From a checkpoint of a small transformer trained on Wikipedia: no biases in attention or MLP.
MLP neurons of a small language model. Each row is named by its layer, matrix (gate and up: input weights; down: output weights) and neuron, and shows model dimensions 0-159. Each number is 128 + 32 x the weight over its row's rms, rounded and kept within 0 to 255. Numbers have three digits each. A neuron's up and down rows have the sign that makes its largest values positive.
Before each neuron's rows, "fires on" lists the tokens most often at its 100 highest values on Wikipedia text that the model never trained on.

fires on: " D", " would", " th", " loc", "Th"
L2.gate547:129122163155128193107144117086111098169209088108116022117114223126136121134066186120116143094200096103161099139162156161146226155149176142185140098165117122053100136091118165149134114115138139171138101100146153215122146160102109104125136127161127181114097163155150105115147161124162138155082125152187138128140165151132130101143129126208144064115130114129115132104132144082138079144143150097141110100136139109091122131125116141174100104133115121092169128180143141099095153131152159
L2.up547:134133167132112158119135088103139076131228127070117045158122209143129153138116153140130110081209094071158104152130116145136176122170182160141143113148141144084106083126156145144145062125122097151133105104188158159166133159148134104114125129188151217088087178160152098154137170118136122122147145145189108127085188179142119091141107101144107090127107152123117146089134138107136116130101168099132103125129156145091087128148126165196106084163125193071168149132159160112108162092159116
L2.down547:130137077126152146127177124127128100179211134109038033127196208167116122106102143137132095161128082091196106101163143134114192115126164116137093095132200121110103078110081123109110099153095148101134140111103119149101106176109121086105142126086096160120096149147126103142136101155133190132167148128170117116077160118105089124146122095114093105116118127183092135099121146086132066168093136141198053113135193130094101114141085108147110151120109113091139168106126154129111085116145186

fires on: " s", " ", " S", "m", " m"
L8.gate449:143164161137075195151195165118094131145167198122159112087088187149163116114147134114132151116158111149114096140105124071098094182071138130050088125082138125129096120092155156153135090134161151151138095116140110152143160033110065042146094127146087160139153147130099088105091081118083188136142107138164102139205166142085142122122142163106179130154090123143154173111125113183166148150162102106147124127093104123200160113134095151091143120122099158114140167084148164084145139137141157
L8.up449:119148078146130059162119123126076142098110203118096108134156127155093092125180170137076122184135108092119084118091123058118106161099092150172147142126132114140063149166138177157061172087124130068129068152085099166143131098173105096117178101181089086153149123153134151073140134111178098126144144152181177203179147128117124112188150130093095129171121138129138123162168105141191134128112064143184099111125085144114124133129174140094145098095112092096106094158142134143176150157094127
L8.down449:055095109090117094133166131125172111112165117154105076125163118114135041141129103066100114135126101138164143103155134184114104053145143159135123146159160137108130193146107131118094112161149148125073148089081127079194088096077170097142071143104148151097174140092113180136114129166102166121112132112176136055058137105115134115098191172128109102170177168142102114150153157118128176120143106104150129090128083160031113137134116129139100085091136067106090123156130086165109119113093099

fires on: " Th", " th", "==", "Th", "D"
L2.gate389:086119132137158124162092123158110093120111125091147150095104172096104119121123183170070114099114075085171050058116124104158195114163067100163108108179108137113112158181075137116113148134142136132118153171155128113114127127139116114161168111102095116096137135070074130156128083144094146127181141111119088103138147113151058141120167069125131093147119148157139079139172137148190095154103157147179067103163112150133160115094098191084147102173153117099068156167096129075106188092142194
L2.up389:106146121109116186153134157150185079110139137089100142156125142144107091097123188169107077042113046063147080125080110144118136133184167125130136120168094122146121109144102062084159107164150129137146146173156135107092087086106137133126139126107049105131096130145140145120158095180157183150110155117065119082164124142138125131150113090070086117162040173150139141121202157130154134188174124144159074110151097139157101084160126134076089101159111163136115114125146178106125142126083152
L2.down389:109145124145128114142102140159118066119106096064165146102119182112038081114126140092142118200165095108157112104123110091089162117184101089157104123109161183087142170133062124128115085141145151148107192160154123125092115137143160075102163087119094143052158127098122151185141155156104122169162147109215109095130140139112116150161155119111045085093135118111109107125163097132172088175175176154149077137101131176140142142166099140107141121145118104143077179168124153092105161137103184

fires on: " small", "2", "k", "1", "ø", " Gre"
L6.gate65:114174159149129146104131112125082057139130103098137162130191135137180161093175130151149076167135129189120173146102185149099155167099154110138134160127122157143152110119062180158093127109114131067152123071141117109141178128190119063080109106135149111142095150135134129121141170144176126084060124135131104133177180160118188125123061100151092150077144127158114125111118110077172160140067143098112141131180148099128139118104137158041135168145064159101061105143080120153131138179165154
L6.up65:142082130146092131133094188188116126071143065144130055139107104196150150126135125116192118108133137118086133129083107178096166129119108149077134137154124084133108185140132183093172153187074133112102127131116150093116116137174142060146094163210091169093110122157154105102117120105160198136078178099123153134145163139114090144084091134136171143110182121059160107165089142111097102181166100119119141136173134185152128103100211155146133153108116122077132118142087100105106099098126119
L6.down65:197172146083100160153148106143124106116153158122157154101135183187177113109158181149113182199138107159122141085135207146101119173169140092145163155106190138127148085184097146176173125126082109106137084167113153128151159102158118117091145148109142146142140118150135096127158185140087112133111136108146187128165166177037165110158062099132137141086144116079079213132159186137138163104137089125127081119135145185101082090067134140142123139104118145105081109135140122127144150157157148

fires on: " and", "1", " (", "2", " at"
L5.gate277:082139153156107156157105109160093119125136106107090092094072124127179102065128120102146095165111102154061144112146164117164132097119058106078143156109144220107178162143069168186105182098130086136083129137095118103130146173142100089094125137093169116143151158179119121114172175164135121156137160116102078192114121181146084113116130152144146142098106130115163137102107123069161185119140117181141116173135126191185065063135180145127138110167091133150091092154085176115100113137134106
L5.up277:128105133158129087126169059134115100025137101111122129102172133091065112146164149089102145101134105133156142086149146165062035111094115108158105147119162106140152134208171121027087111129099193101143086132139129160056137163166135142124109135181142095128094149162131152127093142107167207116118184066166145152150149104123121126176138122144096110113161144115127174132120115108148112197125154176095128121138153105170168181103108111153111111089180137115139107129097124129108079134109138
L5.down277:179143185060165184123075181065101111088164090126128128080109110151116127145142116140119151094148109128158141110148178108143131116130125138135154163133154144143188143107095162179123099093155127141188116128092135101145106130086136156097119161151111163138121097074108077169144146121103150141094170136141119122131146131108119162188180060151159132121138159079063161102078093090151161087143090106186137175105159171167154069122190137093184110156145109120080071101048131097146193137160110

fires on: "9", "ry", "5", "4", "8", "off"
L2.gate438:109108079134152157122130114118163168133087139121154114111208114132134152107156086163108101131130041204154087129138119150172145144159097086097183140185109104176122158117122110153078129122149111173105132120138081086107125172134131135169087098155131054104142122179102060119094088124109195185112194112088096168126142128166116132145169131103136117164093125153151094115180156124097186121101134111149118199138134197131174119168126139143109117150183124249118163127135123122142144141119126
L2.up438:123107125194112123150150121150162072128128166122122179150190142083097160108054089101074175169161057142115121130124152109110142183083097070111115132093122128129101102091105107130088199116129042158122127110160128095156107124100113123137150110196144152118121116129084097124164106143111099087085125121115060122164162107182107118172114184122127082159143084109196117109180118085112125149136120149122121205089129173132182160128067109100136113083136102193108141110128065139166141146114114
L2.down438:082146128066087115115098135121067123105106093101116085158086149128121126071162147136148073127112116100055124127125091101170134101136142166155210186112140122178130138147097155055188078160132225086177151106101182100142106164134105127155129098142128109109122126146126186142110121148120101165148113062128097080126100158085150106094116162121101155114118179088089102106110164141221094138114095109125129103171145125070139135139178155137118125128122117100183104182153194129135092149119100

fires on: "o", " a", "u", "ph", "ou", "ru"
L7.gate280:159137124139118117136131201117104084149140030125125144090071160168202188114140144141054054076163137149125133139114140171179108161137140102137129097090156181109113170133095108108137174138141171174127151106119141088157092140177088178104091091083112103135134068137142174125112150183041126108138119087129132168146099126162145147153092131088119148132075180174106141114166062134113150139120118163065128096126092134103076167160131095127081117175134151117127132144158118121109139183110096
L7.up280:184154120158148098133137151119154103088081098151157102120090102136122117170100089128130139131112097169052129141102134152144145191100082084164119107075094104193147107047124135129086127098181071125166099140110122151168117144190160120058109083150125104112064098163147180078075141101091085168173111131081105133108112100108125133123144064141141061130087067093120089102134133096166091137166120107162119093128122158083107121134118080103126140137126086167132138143141124031160112096143098
L7.down280:188170153164111104086145134165122130138164129107096126180223113143133126143121152121102141150137103129170073087138159162123117160088130130093129136146145080093073082185123085136084145101159173172103128095189097138145112110106159197098092131142118159145099116092116068138183144084079165165133102144095103092150117101097131102132162077098116078158141112071147167104112179149185084140137150164116051111082095172106112093159129148112136115147123138103102116134161158040177078155141155

fires on: " as", " US", "on", "US", " m", " USA"
L8.gate330:093081129085137166153145132090103167199158122144093091118146161116171176168087161149116127120174129104115156194141182098099126074096088155130140107131116124154132120063157094139128085060128082164133179138097204111088152059057070157098112120109111126088100108161081154140150041127161145180144151127126137098126190163115145098123091092148197150089153142128128159095135107162134088117137082119147099153129120137118096077167164148114088076133127141148138115142076172148178142121110142
L8.up330:121113131138149176088143070115145154127091128133096150067079110097145170123105167130149158102084144138134111168129110168118157074160154120076186119169103156152159115084098079140170103127088097138076128120124160114168123094144038168123123099142178106172081065148100161166121072131134055135175114131141184143084170109149153099144089055110190137166146098120168111104132132174064107112123118156146151159116144090074096121144146136089111101067124153070167145087103133161145165145124093
L8.down330:157108188143121165096193133054149119121121142162081182128076152146159150111090107141099136178168152106075159171150152172102094107107060151119121122116150118153122159187171122102097121121148147118197137173145121083118116041151088121127097151098100092178124074123143154054097121151127146098126097146156099135150167184142129130116123123141164159192119100115146136098147146154130125146109157112081104136157070156172096147109135173086110092117176084136181058147099181073087164120107103

fires on: ":", " history", "):", " life", "ription", ".\n"
L2.gate391:133155152083163105167156096121166125199100084099111166114160160116128074087161114101120109113156127109071185103115126129145163044118075154119152148125151106176151093087110145127112163133135087167207137131075114122109101101116108160164144107152098105155161103091069096143138174189160090154108106162107136128119198130093084138126133067090138078147143149114131113148086147112159092090188154110118062131188106172113188124165158124164154170141174068177157137135159129154146119130072113
L2.up391:076164162095117129142097110067077142172070108092085180115120162111126099141146074137146102123134076092066144124158113144045164091117128152071158124098074152148096174152086150177157092123040112147172146097106067162126108127125148183152115111180116101140147109128071145103109166150146114150126121121152116160119137146103074116139105105102160086123083128132158112169135140175146045153135174086114096173171091138155174111179147126087168152174114112130152121124118145174131158117147194
L2.down391:176071147163191101103112148116215122113133135181136116131154216144140144088116113107116121085124172080128141150120135139157156167136151150142090206129128076103178106116165121090132167102159071094097104154122216136082146085160095130142082120147060147085171149152094168156134122165109115075112162142138153101142157111138144116132169091169130122146101112129152188075126061122092191086134124124162109129135128132125118177079201096183123161135099111121122104125124137190143100087119139

fires on: " in", " inter", " /", " |"
L8.gate523:131102158193098200119164141092151128141139164151147171108103132178123124137126125136145114086080137181106141137119153140098112079140093142092087113170084088106142107100073190111050178129184120148136152118145116144183090115139161190104061078153155128128093149097135127122142132093072159164126124201213085092167173093156161126104112089100137147139112159110111144156167164169076088100090148110106151169107095137182139128117106156166146139138163119079096120129104089106158147168126201
L8.up523:124097175105170135125141145103155184092162083084103116119157104114158121102084126148093084145156149087104139140190138168178151085099128148096220083100115164113104112074161117149089105141118116125158056206132077142138157076106166113115145139164097101102148077148109086128090158168199121130150163146111133151142128155156131174130077046153120121072171177123100072151123141153141090141067091123128135082148186161125100155166076116098178107111064138138142115108149105130126136124155144
L8.down523:083153137136132166080151116115113154156130148122120163093112118085152152082121137141111135114152091113161169130146077117185066111178096132076190200124172101121161154119139138126160143092121147146139157133080100169109158155123131136131163142129138170165135132169147098135130255163109093199038107145136104164098137134151087096107091091105148165096127142136096142141115191146117141172096100108131093172102133129081067099117112144132145086146112108104057121076157145157188093140174174

fires on: " She", " she", "on", "ure", " Kar", " Mon"
L7.gate59:146047087142103092174095117137172151158093122101080141095094116125166130140140149184152158064151089087165154067125129190107111063107149104158098158117142136100116137197107189132134102088101111091120081092141127111135097093147110126082128138165206149160150123141132122144168113141131127191106114112167110071152137117107100202089154128096181161122126173121092100148161083185125181177202136130163151165121130165115096115063119151110116123153144127147113109150044099137176125132121111
L7.up59:149140142084139126217119108108162107127095155089129094141097123132129153097116126146085130125125097125180123097163163131194154125137109114129091097139135120132128186127129172092152096126129108100073131127104187076129067082104132143120052123159120135177098151119148178088140132123175170056138126169106167220167087099130121119096143152129067137111153159104111090126119140111207149069100143089125101135119089121154157148079191148104086087078138071120164129139157134162163110222147153
L7.down59:169130153124087097105139102111159195160150138057066114119141105064130156110058098127079126123105089163196081042165179150123092155147134148139109139145192147132133135152149102159133076152117138097040142155142144113195113114128105169125111145125166078156092143131119126121142136154172142162115116101116153159118128097170130128106167025151182114111092186149097103192156108140174101107137091173125125124145086091125135125070160180125157106147140156120167177165119147095120137145126122

fires on: "s", "ing", "4", "5", " ×"
L2.gate276:116158079133150111114074148091193057135107125082136146112094099178129129181124141150072042093130080122187095129123107093111138130093139186111098095133117181084123040126164123132164115190069129133107101104102132164171124133075139122166168158152147099178141140110137082127096124145105126158118141155115142139112134194106162148102107123138132098171145108167153103102203102125097157115149106049138178145130091104109104169115120118134150105105146112158153234120163118103122096100133181
L2.up276:117134133124140121084155155175097105146149095167159162084130128095136183144130146129129131168130125117110105083152127107151082202130115060142062075172138122129154094159138121174119153112109148109157132155107103128126073081049183139138187203104177112121093134123199131166147106115050132142147156160090144172135077095107161169153214139096125096131191115164151082129123099133068150115103107085153126152108108141099122107164116115128122139127104139226088149161166135123105142119067115
L2.down276:143060140160094111143150101115050194073146129103103087161120141107075136146148154092154170113172176137072102097101172172091131038128158118134180156114142124130150166129084071106080102095208151145170164140137115126075111178147082095110071119133115136130110134158163168161132136133169118101110094112124108118124112153195112125109080114123116152081110132084092197155118134108188129129087101173124102080100145119158154108119154106119135173150129133070144090124076164146147178119183116

fires on: " un", " Un", "un", "ash", "al", " express"
L8.gate392:157151102116098125154117130135104155136157147116054132059176084113023125120164102162150100074069185112128171125137130156134163119162135135126128134164100132115121129143149179100074068117095126192137208159158163115168126110068143117125166139100144132203148139122113140100103139175125167083082116160115172100170140116169138147109106037089122122162169109157127118151157092138126083167119146068119153104081190149077157128126091190109122115175095152142139162143100141112169149139123121
L8.up392:135128096134149155088161178179148158113140123123108152132093117141121154097091173114132091070078159086107094185164089084151119096092155188075107115131110087118148136149095152112128164152200078056138151135168102093101100101130149126185110143127099086116133094080125085173109137097106166138112105120173155100139111137176093155174131089068187138142124112142051148097152092212156122130069099084141072124076116122145165110096117097108151149164141128119120103102150162070102184141158173
L8.down392:102104065123110103156123142115119106162155168089101162135163102120083150118200136131155074122105154128100082107095073140131130090136137148146106172102108112160141113146197107142120106100212115118154167102100123126117152163173156102104147120122136120165101127076104121136166138106146148150093161189160170069115207130156167132144127090129149100141172089107161108125157139202198130162123061148119153154152133167106087090021074186140133090113136106154109155094132175088106161117157079

fires on: " m"
L2.gate325:070108139160092165148215106122154190147133160098141123157108112130167114134176139088129143144133142091119134106199148126146092098126114072176088152148106140140126135130143164083153107107154124197110134153148090099109185146135102113168146186117128165121134107043135120061124129155145087081102059091207157085150117145145177128139184149094161114200150051131144137143128131139130148150177131118139086125138074091144153142087167130077175116105111077142121103104050146137133160129163134
L2.up325:129166144158124129165182108114152180123079186122139135157146094131108156096120152129172152102089110080081105176126085116098138105088153083147109042127140164098120173142098151111132150080155165130128109117087109142125106145084064106130106096100114123094192111096138130137146148152115080079134115136136169105146135094116183165023128137161208095126173101124123105097164132164129083119098183124147098144099085095138121138120139175092149125112148110065076159102127123186193220119099124
L2.down325:110133169114144160163211201152149185150135163101078182137152103092142079112133091098075151163131102122131101122217096131118066061112160175174102136149168142138154158150166130161167097087089156160111157090098089090110152088165154094099119187117144112086125156120141144115159095098123100084108122124203133105120104154112162140138168118159175135195097071122142172096198137138102149118137104112154147159098085111150123106139160161067128146125092109085113102093093145151144154130113089

fires on: " ", "ang", "ong", "u", "o"
L5.gate556:142133129146140093091118233097119125197152099142099132163146077166136090102140175091111129112109139126124133153043095184177146133096111117131142185110164116160142166093094086148108151139071128133150075133105172120108099097113096157119095146151151136116197155091133103132098139151103133113135120107121092086187098051138037140109160144155108131146123119131119120093177168125118157106242113088100107074149123128155103145134154121137111109051129163133128180138095074181138126106116149
L5.up556:138144105134102106139177085133099074159134111182104142131073161079141072168140119123198057140179087116092154189107151151143210190114121140157161107145137183164085131175108133185153127101133110145127128154156095128113114129180185152129147146107186126116162159144132196115202165164086115166143110153159120103151169177134176126111082137194091098093095094156153141122127079136103137167152169094106136122149101143119140158091084111148134075105144154104135153169150109069113157173112131
L5.down556:159173175177118077046126128174129152122171135125177133136120126157141145130108169138108082136111112113140115127170116130196063159129105085210141166127100136102115112158205085114103158120094129122119125125175158118088103133152087116043096083100168138139133145162123125127199138146047133107154177109168159149119132070031147119085115116083137115137152138130111110113143154184121039112175156098118090133149161146097117165114121155108116093189096114115135136124162120082136108157132157

fires on: " M", "ra", " En", "m", " Mo", " m"
L7.gate300:097135108152134135156125077117135121109136168092111078155153103090109147151096112111036200168140080130058167093143111162105087098107125075147123171103096125090171146121120115096169157105141081135168143152138091084181109133110198130125085101182145144145162150159123174073172097122156166105145128109101133094154134166169122095130140110106134138190094107140184105174138151162135119198110109127179091144197084098153069098129181097141112138129116133104086070152158153077111144071103152
L7.up300:078085127106085130111113132120099168099125160108117104141150054130149111129126179121070155181140178096102166134085090189153135110091175142167059110152100150092159121121100115151121149086154084176095145117158127127169136146138122128160083147145153168132112181069157182081153150142142118137148185114125134155204104142150109181092095160126104088140105168167121095153113158139163091211118143147081153151129106121105077120165152094144110115114139093117122190155131060104084161068145208
L7.down300:108104106129163137092114111105173165159050185135112115099182092154138116140113111186123121167116116120125100122083114141156116119169146092120073117139191125118158147147097112171133145047165075179132144096130127166170089127155168140144057135111138094133113161140115189130139100075093137098167149122158097048122126115182156160127125099091183090158162171179131126144158139176131133193189115141088096108155149078082135113140155162107198148067100123124148122161145152132090182138145189

fires on: "re", "ee", "le", "ree", "ra", "ene"
L6.gate187:174155117182104119174141124177112181121177095098128154151118086177144187184096122066094156093110082107121094139157084164110154124074144089116104159086178156089064128135150116162118106128172132118092148130071177138106193117108128149118037149125133112129160163116147162105131093104065177128146137172152172165135129160132106081187139097145096135126163154142141082095083108126088137161150091129168092089081089145165141105168151119153101179071156125141107133146057133120171098111140147
L6.up187:209144116217084119131169150159091071126151151120158147151116094117154167126126124164109126086122073103137131155120172126074105153169169135171139130108115187090141106115112122134144118166213139054137043095091084126073136072142176163134115112138153126182082117151114185126110111090140120115136169154074168128101074160104169149139142115169147134108132148125176085129147094076104161150167091174159122091136083089186099142105117115110120113138167151162179082104140107122128093098166127
L6.down187:106111136195081155143138154130127175112068128120167118118158150118111111147110106076103191131143118112146064154180110106130096167081127043171102095112172132194069094135139120086052147135128184129120158119099102116149151149128144115128092138094107123195068122167181152154144145126101155056144122141154202166146124130116139129108114169075117154127097126089127120093150107067117161118115108095124035135107101116147164138152149152112108069158096165106132084068089139108131102194149144

fires on: " as", "b", "r", "^{", "l", "k"
L5.gate247:183128124082111122124183111151079106139167154177131130107158157128139142137173135163084162108109078118119150103096158164200139154157147122123148135195142170110161206116101137063091087120155152137098122100173157150125100139086163147208135115112059117121107073152084126192116091151093138132133176112145133169162074115125121128109169092053160148163121124145099167112139116168170117088071130124116145167164072152099154124134064139080108159195096171112089086142124157138106089141161146
L5.up247:084062179122137151110127127141078104112127109138131119136110124095148158120149125130069155088136127127148157121146044159181113169078091165137188130153133181117197136117129115119140166109130117080131202198144140150133065088111093133131130134153108100169104095172058149141149111150128173104149144132112116199110093173117129120104108061091149104100132112096085130129152163148172159113089118121161149151145110148168170114124122116122061152226106121112125120111156175074081063197118109
L5.down247:127121155101132088138144171112116134179062067123132146157028126172083184129198124097147110116094157135140169078130104149100139119151087144197145107122134130095179114146118079077143058099121074162054082128122134175179129131132151177134137134130138146107154119087079142137126081135122120092142124121168172153171119140117088163066113084076140129171129120147113138130169119129186111059158095066115118141161119093148144127154119102065087104150132153141140069126114110065096162145098142

fires on: " &", "n", " for", "ren", "ra", " ra"
L5.gate12:127068128127116121054166171103099090100133146105107125131109130126172123127172150081168171119120129080082120174181129150191075116190128123112095140058089188135064175103126087131150152091113134103134133115151092117105108120106156110157122163119133164230071094097137131142130134110121146154194122140182138169141146154140140187076128071124071160108150110147142140143104161096116119166132113128113085118073144126125090122136197118128174090122143091104080070178136089088077147080117145
L5.up12:170112114140082153107143190154097136166098113087125090109137123095116183137127096121153138105160052129132094170157166173105145148163137128139131144110103159162113105124149068209149115123127138119114140114161073141086100212166096168103110139146119207095075106158125127147191156153140141115168144139103134142133138118128213189080103089134098165142078143129202124108035106120119165158159154140126137163072142140138131105161148117124084109178150086149150134119164118113064155121175183
L5.down12:152137070110061148157109116141056124138109107072135103122021088067135132206182073182181160142168080129174137129159092132106129154143143110138151128066140149161134095088128101148128172124133105064108153157147113188156121150116109129152084099160143172116114135138063152206113136134136119132165110137108191104099094172152156120100106115104086091136082157091089097133127104117085129122175134139096087154082145119081086139150123107134141081153173162148129178140104112108082121093116128

fires on: " of", " and", " in", " for", " &"
L6.gate107:138137138111151130164195140104155158083140163101231129142128206122108188129171123130131111100083145141118195158111157061144121166064156162107085100136149111085134153165097122126080114154158135109129125094117128096090169165152091101170158128139161132120129128092117187068082117088170077106183131145102103159123148123186142192094112082113147126106154150132076142132103180129119177165120188168093111158056108125133125179108122116177102119155081123107122149126103072144067145137147135
L6.up107:095172135144100131105143126158153112137111101127186139093114102136104158118171130138122170063156125160140163154157119120143160092134126163142177152091148180168130133157119152153121088137112150166164167139134088130113095089061105128146138071123099165130155159101089154196140113127143109136196147101109160107084171204107107153158103131155137116144044162133102092087078061133104120133098120099083178125136110136191117166136113184189181108136160145141121143132186219174094123112137214
L6.down107:129105150204141122123102142132155117176113134180123114122088192154179103107143112180109151158167090198143129145112069151159158067139209098139166072120135128131117120164093125137092190159168114163137138116140104163105160157153153160132149113118087172121125122130102161169159154151110098112146146108178094102165152150151140209055121138132096116168169113140134100155110086097118133055122176077117168149111142057096122138121133095171180087123107135091119153173061111111093066088104131

fires on: "n", "v", "est", "is", "ch"
L5.gate321:109096167045113131098152109129123096092083173188104077082101113073125098118230093107132079139155124101110144187136127174151145158140144092125047111183124117181146109146136155122154080153112141166130105128132092145139123186184085194141138175121146139120115130100071114079121131110139155138197161137128102107117126115103056065141109105148170200119091110181165094128132166116107135115085135124154188100119091104065124158110153137118127143134170106125071092118089130107135144148137113
L5.up321:154091147135141191096109198106085075112118114187102099123107080097142106079130075099197103114158121082105134151158134158092115086131091121101121121134097141094166155162154149125119140115133049103175201094089103099109080095162134116116148130159105145164123132120129149130069149145136081124191113148117161107133138118170103087092144146133117123156052136169147137159070114148113100134152170201151172091128144142103119123113132130086073114154102141030125179139207146136123074092101159
L5.down321:143177174145128107105076123054091087114120135137131117088099083107099107112130149150153098107112158065174107089121095040119087153166077144161096086116169149072109073082168099096058159108118162154143130112089091126143117105090119166117146104208142179189141134136115132117110154136133189183126176156144165142098106103148108135128134125068178131164168085123106177138131049117114175125133108160164133120121114179153083161147120155152089126102177171110164145084119136118087140173137115

fires on: "2", " |\n", "\n", " with", " for", " by"
L2.gate599:094101107079153130104144191090176153148118170075112152141081125181177144137139110097117088139132132126080175124115103143138083171164123177143058140113104151134121096139118056095133119170130123087112112105160211139165162075117106216159093133131124106161140188137122103102093108136141130127146136086143092124163106159093163144146139136153111112138084104156176134111172148119118162096094092127157174155101097249161122152164158116108036137151123125130165141081099164110110082128109158
L2.up599:193132122139133144113146133086142135109118108175144105127099078163161093085168125212123099104122042109122174170132146116153129095080137136122138150135153150120093082174095063127123199138113087140086139125182151161189139115146145097153149130183079209162074156143106153101154170126162068126174163171099101181110130107102147096150093096099169108076162162101127150081177135120110102110171104128087106140086134138184125126132108160163114089110075152111138135106090160160158097079156157
L2.down599:137129122113154154122187148115083067139118145070117143107066113105136134160152103057080073199112080103076155114096137116070130156148096102078102122111122116189179149126147129077125111078102173147158114074105167173140125129146109181159087119139144136136154163050128136115102097170157129183063183114122133057078170131143144119104141176120127128168139124126163116119143147143118108075132083104146180135192092123090112114114215103107117133079114096093144157099148111152103095136142092

fires on: " w", "r", "end", "k"
L7.gate130:159129094102131067190136088137050114102180122145165118089157100119141114149167156153144137089187112134132124131127178151128168113152133106090098099156123110117158193135110153118118125067128097071103094132124081074125092102149136145168070106124124114123159139140100133139127105131117184122133164113209174056122105155128059090104097091078204107166108141142117177139127062125155136178127141113128130132110106134200171073136174119161100136176131130152171109134142180052105175160118161
L7.up130:095153186155105083080112115144159103092102105092135101152106158171179139128146105129147079054122137132155156161118134173158120168125140231123165082099097154142192105145165164085125107086154146102096129089163068157144113136153136123111090108139181165153082108155079184121154105119131103116151122145116180088185110057163124124092071121119102136103106112115119147124128207093123100138167092116039114118069151128081127118159153142128212110154126140138138139134116123179105132087086112
L7.down130:145157134155153058114165149108105175136131066088154118122113115165115083120152113158111121043154178130162134110119150192143151111146148120095183145137106122171141140158136091159180125091180113121127097154151155132125153114122118138144089116118108161144147084111125165111117147096073095040131106109117174127165158050122164154145111108111135131156153112088232152127156100111227114130146161152105160162118125115097175060135172154100149113143163137174140136177134065099116175121135052

fires on: " of", "le", "ing", "k"
L5.gate82:129137118157161132131155143128127124118107134166076137148126118084111154116166154140051093085198145152150095142174123105178138122086164115112179146184177147113140110079114125118080180098121108127176114107101184196113051110217097170134107070110149120147138098133067170105131068118125156136145159079132138174152135143111111109112135166124137178099141101130139162154054143165093159097154139110129161149170114162156150126113170137157191090159130125047119061113143181136157088150147160
L5.up82:059156106166091062162112184113112099137102157176125169121149148159117101117107116152146190100121143071117159091123136069122149179135127126144145075111074172104127128181108138158068189190156111097093172119102177078110127099161147139130117180116157110123104162131074114149113107108138151137137197105082134137077163177052125186178127125185137143112108075137102134145164062110197104103120131107187119150118091114113141120147155148124085114072133115143098130188128149102163106173139127
L5.down82:145182131073099130126161096150073133087097139087160124124167118132134103094099144114159103161141136127160111151099067163096139097131168121161087132117142110132135119055078147070148089150113079183148149159106113143144197143140056118188116067137120102127156129103159114083148120114121111173098124121108104129164141092087151091134209108106097102170178180134164192051126129155140155090144058162137170149075079089159076142111160133113103130089119087140076159090149149132127100137184147

fires on: " her", " she", " She", " and", " fl"
L8.gate391:128127134153115114123140170139183123105139149102127142083115132112151176111119123144138122132106108066140093140100120149147140107102127158099099107114115151053152134188168117148162127175121170108060111119142120128091092123180087127173126201101090054108137142111088152100130097101208136121105055104104114139119110090156195184132173164140156153113170125139139107060109052119169156080118121092100124113149071101179137080100119191121077115121170158082123171189106131132062102102129076
L8.up391:172116170132134032206121051194082105109092133130135134088179149173144126142083123127092087144132093067162115084141187127207170079174155150152095130125189149143148171202106114130163102158124131143153121152168153105132168178164125137114111137165101151152151170135131118126185089118158146133136152106140116110172156128106127104081120113111153104147099160142135144159051110177143165124189104130152121121100116047129126134168166157130141096151126132177086098153098162112124113146126080
L8.down391:106137172168144103170160084119199107122083089128133149135129106105092121099088102174124075197153181064182126110076141124152149088208125119166114089168205107082109135195118102136126128145115157135084170115150140163105118143121140189067094131157141101139159123134164087138083182123180097130150099128139142105102163105061138171158110127146190133176043141141107108128105132123093140109133138144147132181131099068146185143076143129141182102138096129123131075139128110102139079112136136

fires on: " on", ":", " M", " m", " Ex"
L7.gate618:106154147100117172120149114089107122212148079149151179089175096096175144114123127183064154214116115159140117099073116149154101158118117162115128103165130130096128112144167127179123151078166127161150159082123113133192121172149130118111200127186127118211145160112097123152127117159147100125052135153095110125151155141171101135140135128110139133132142095147213106164102145160132185178114097098147115103151085097151155163129096169140171172117110116117145132060127034141103134133163171
L7.up618:167129135074162138151135143086181077184136160156143155051158126105172062126158131123131162107151160104145131129112099149206058092120154157095160120100198157169105119162129106097114089089159146169157146167135051129191178149114135160128145086173129137119125128100096128130197157180110135097178148124110131111124184147173092100156165100115090073163141112145150135121099152144133106167118087081096104155169111150113151108119181117171109177148110175068129148159077100122086139146093150
L7.down618:117159132157105116178119100139138142088094092112173164214095050102189071175125144133101166203095116098158054117091157169101130196118139099121094097125200103060120132112170102095105129075143116148088108086164163115140109121156128174119131137134133133133082118139131161147143141121195118143090090148099151072096175176122202129112095106136147138171175204120153075119124139129139152127137108136166102122150154094138114130126099164133173148132103144184140086111139130160155083139155178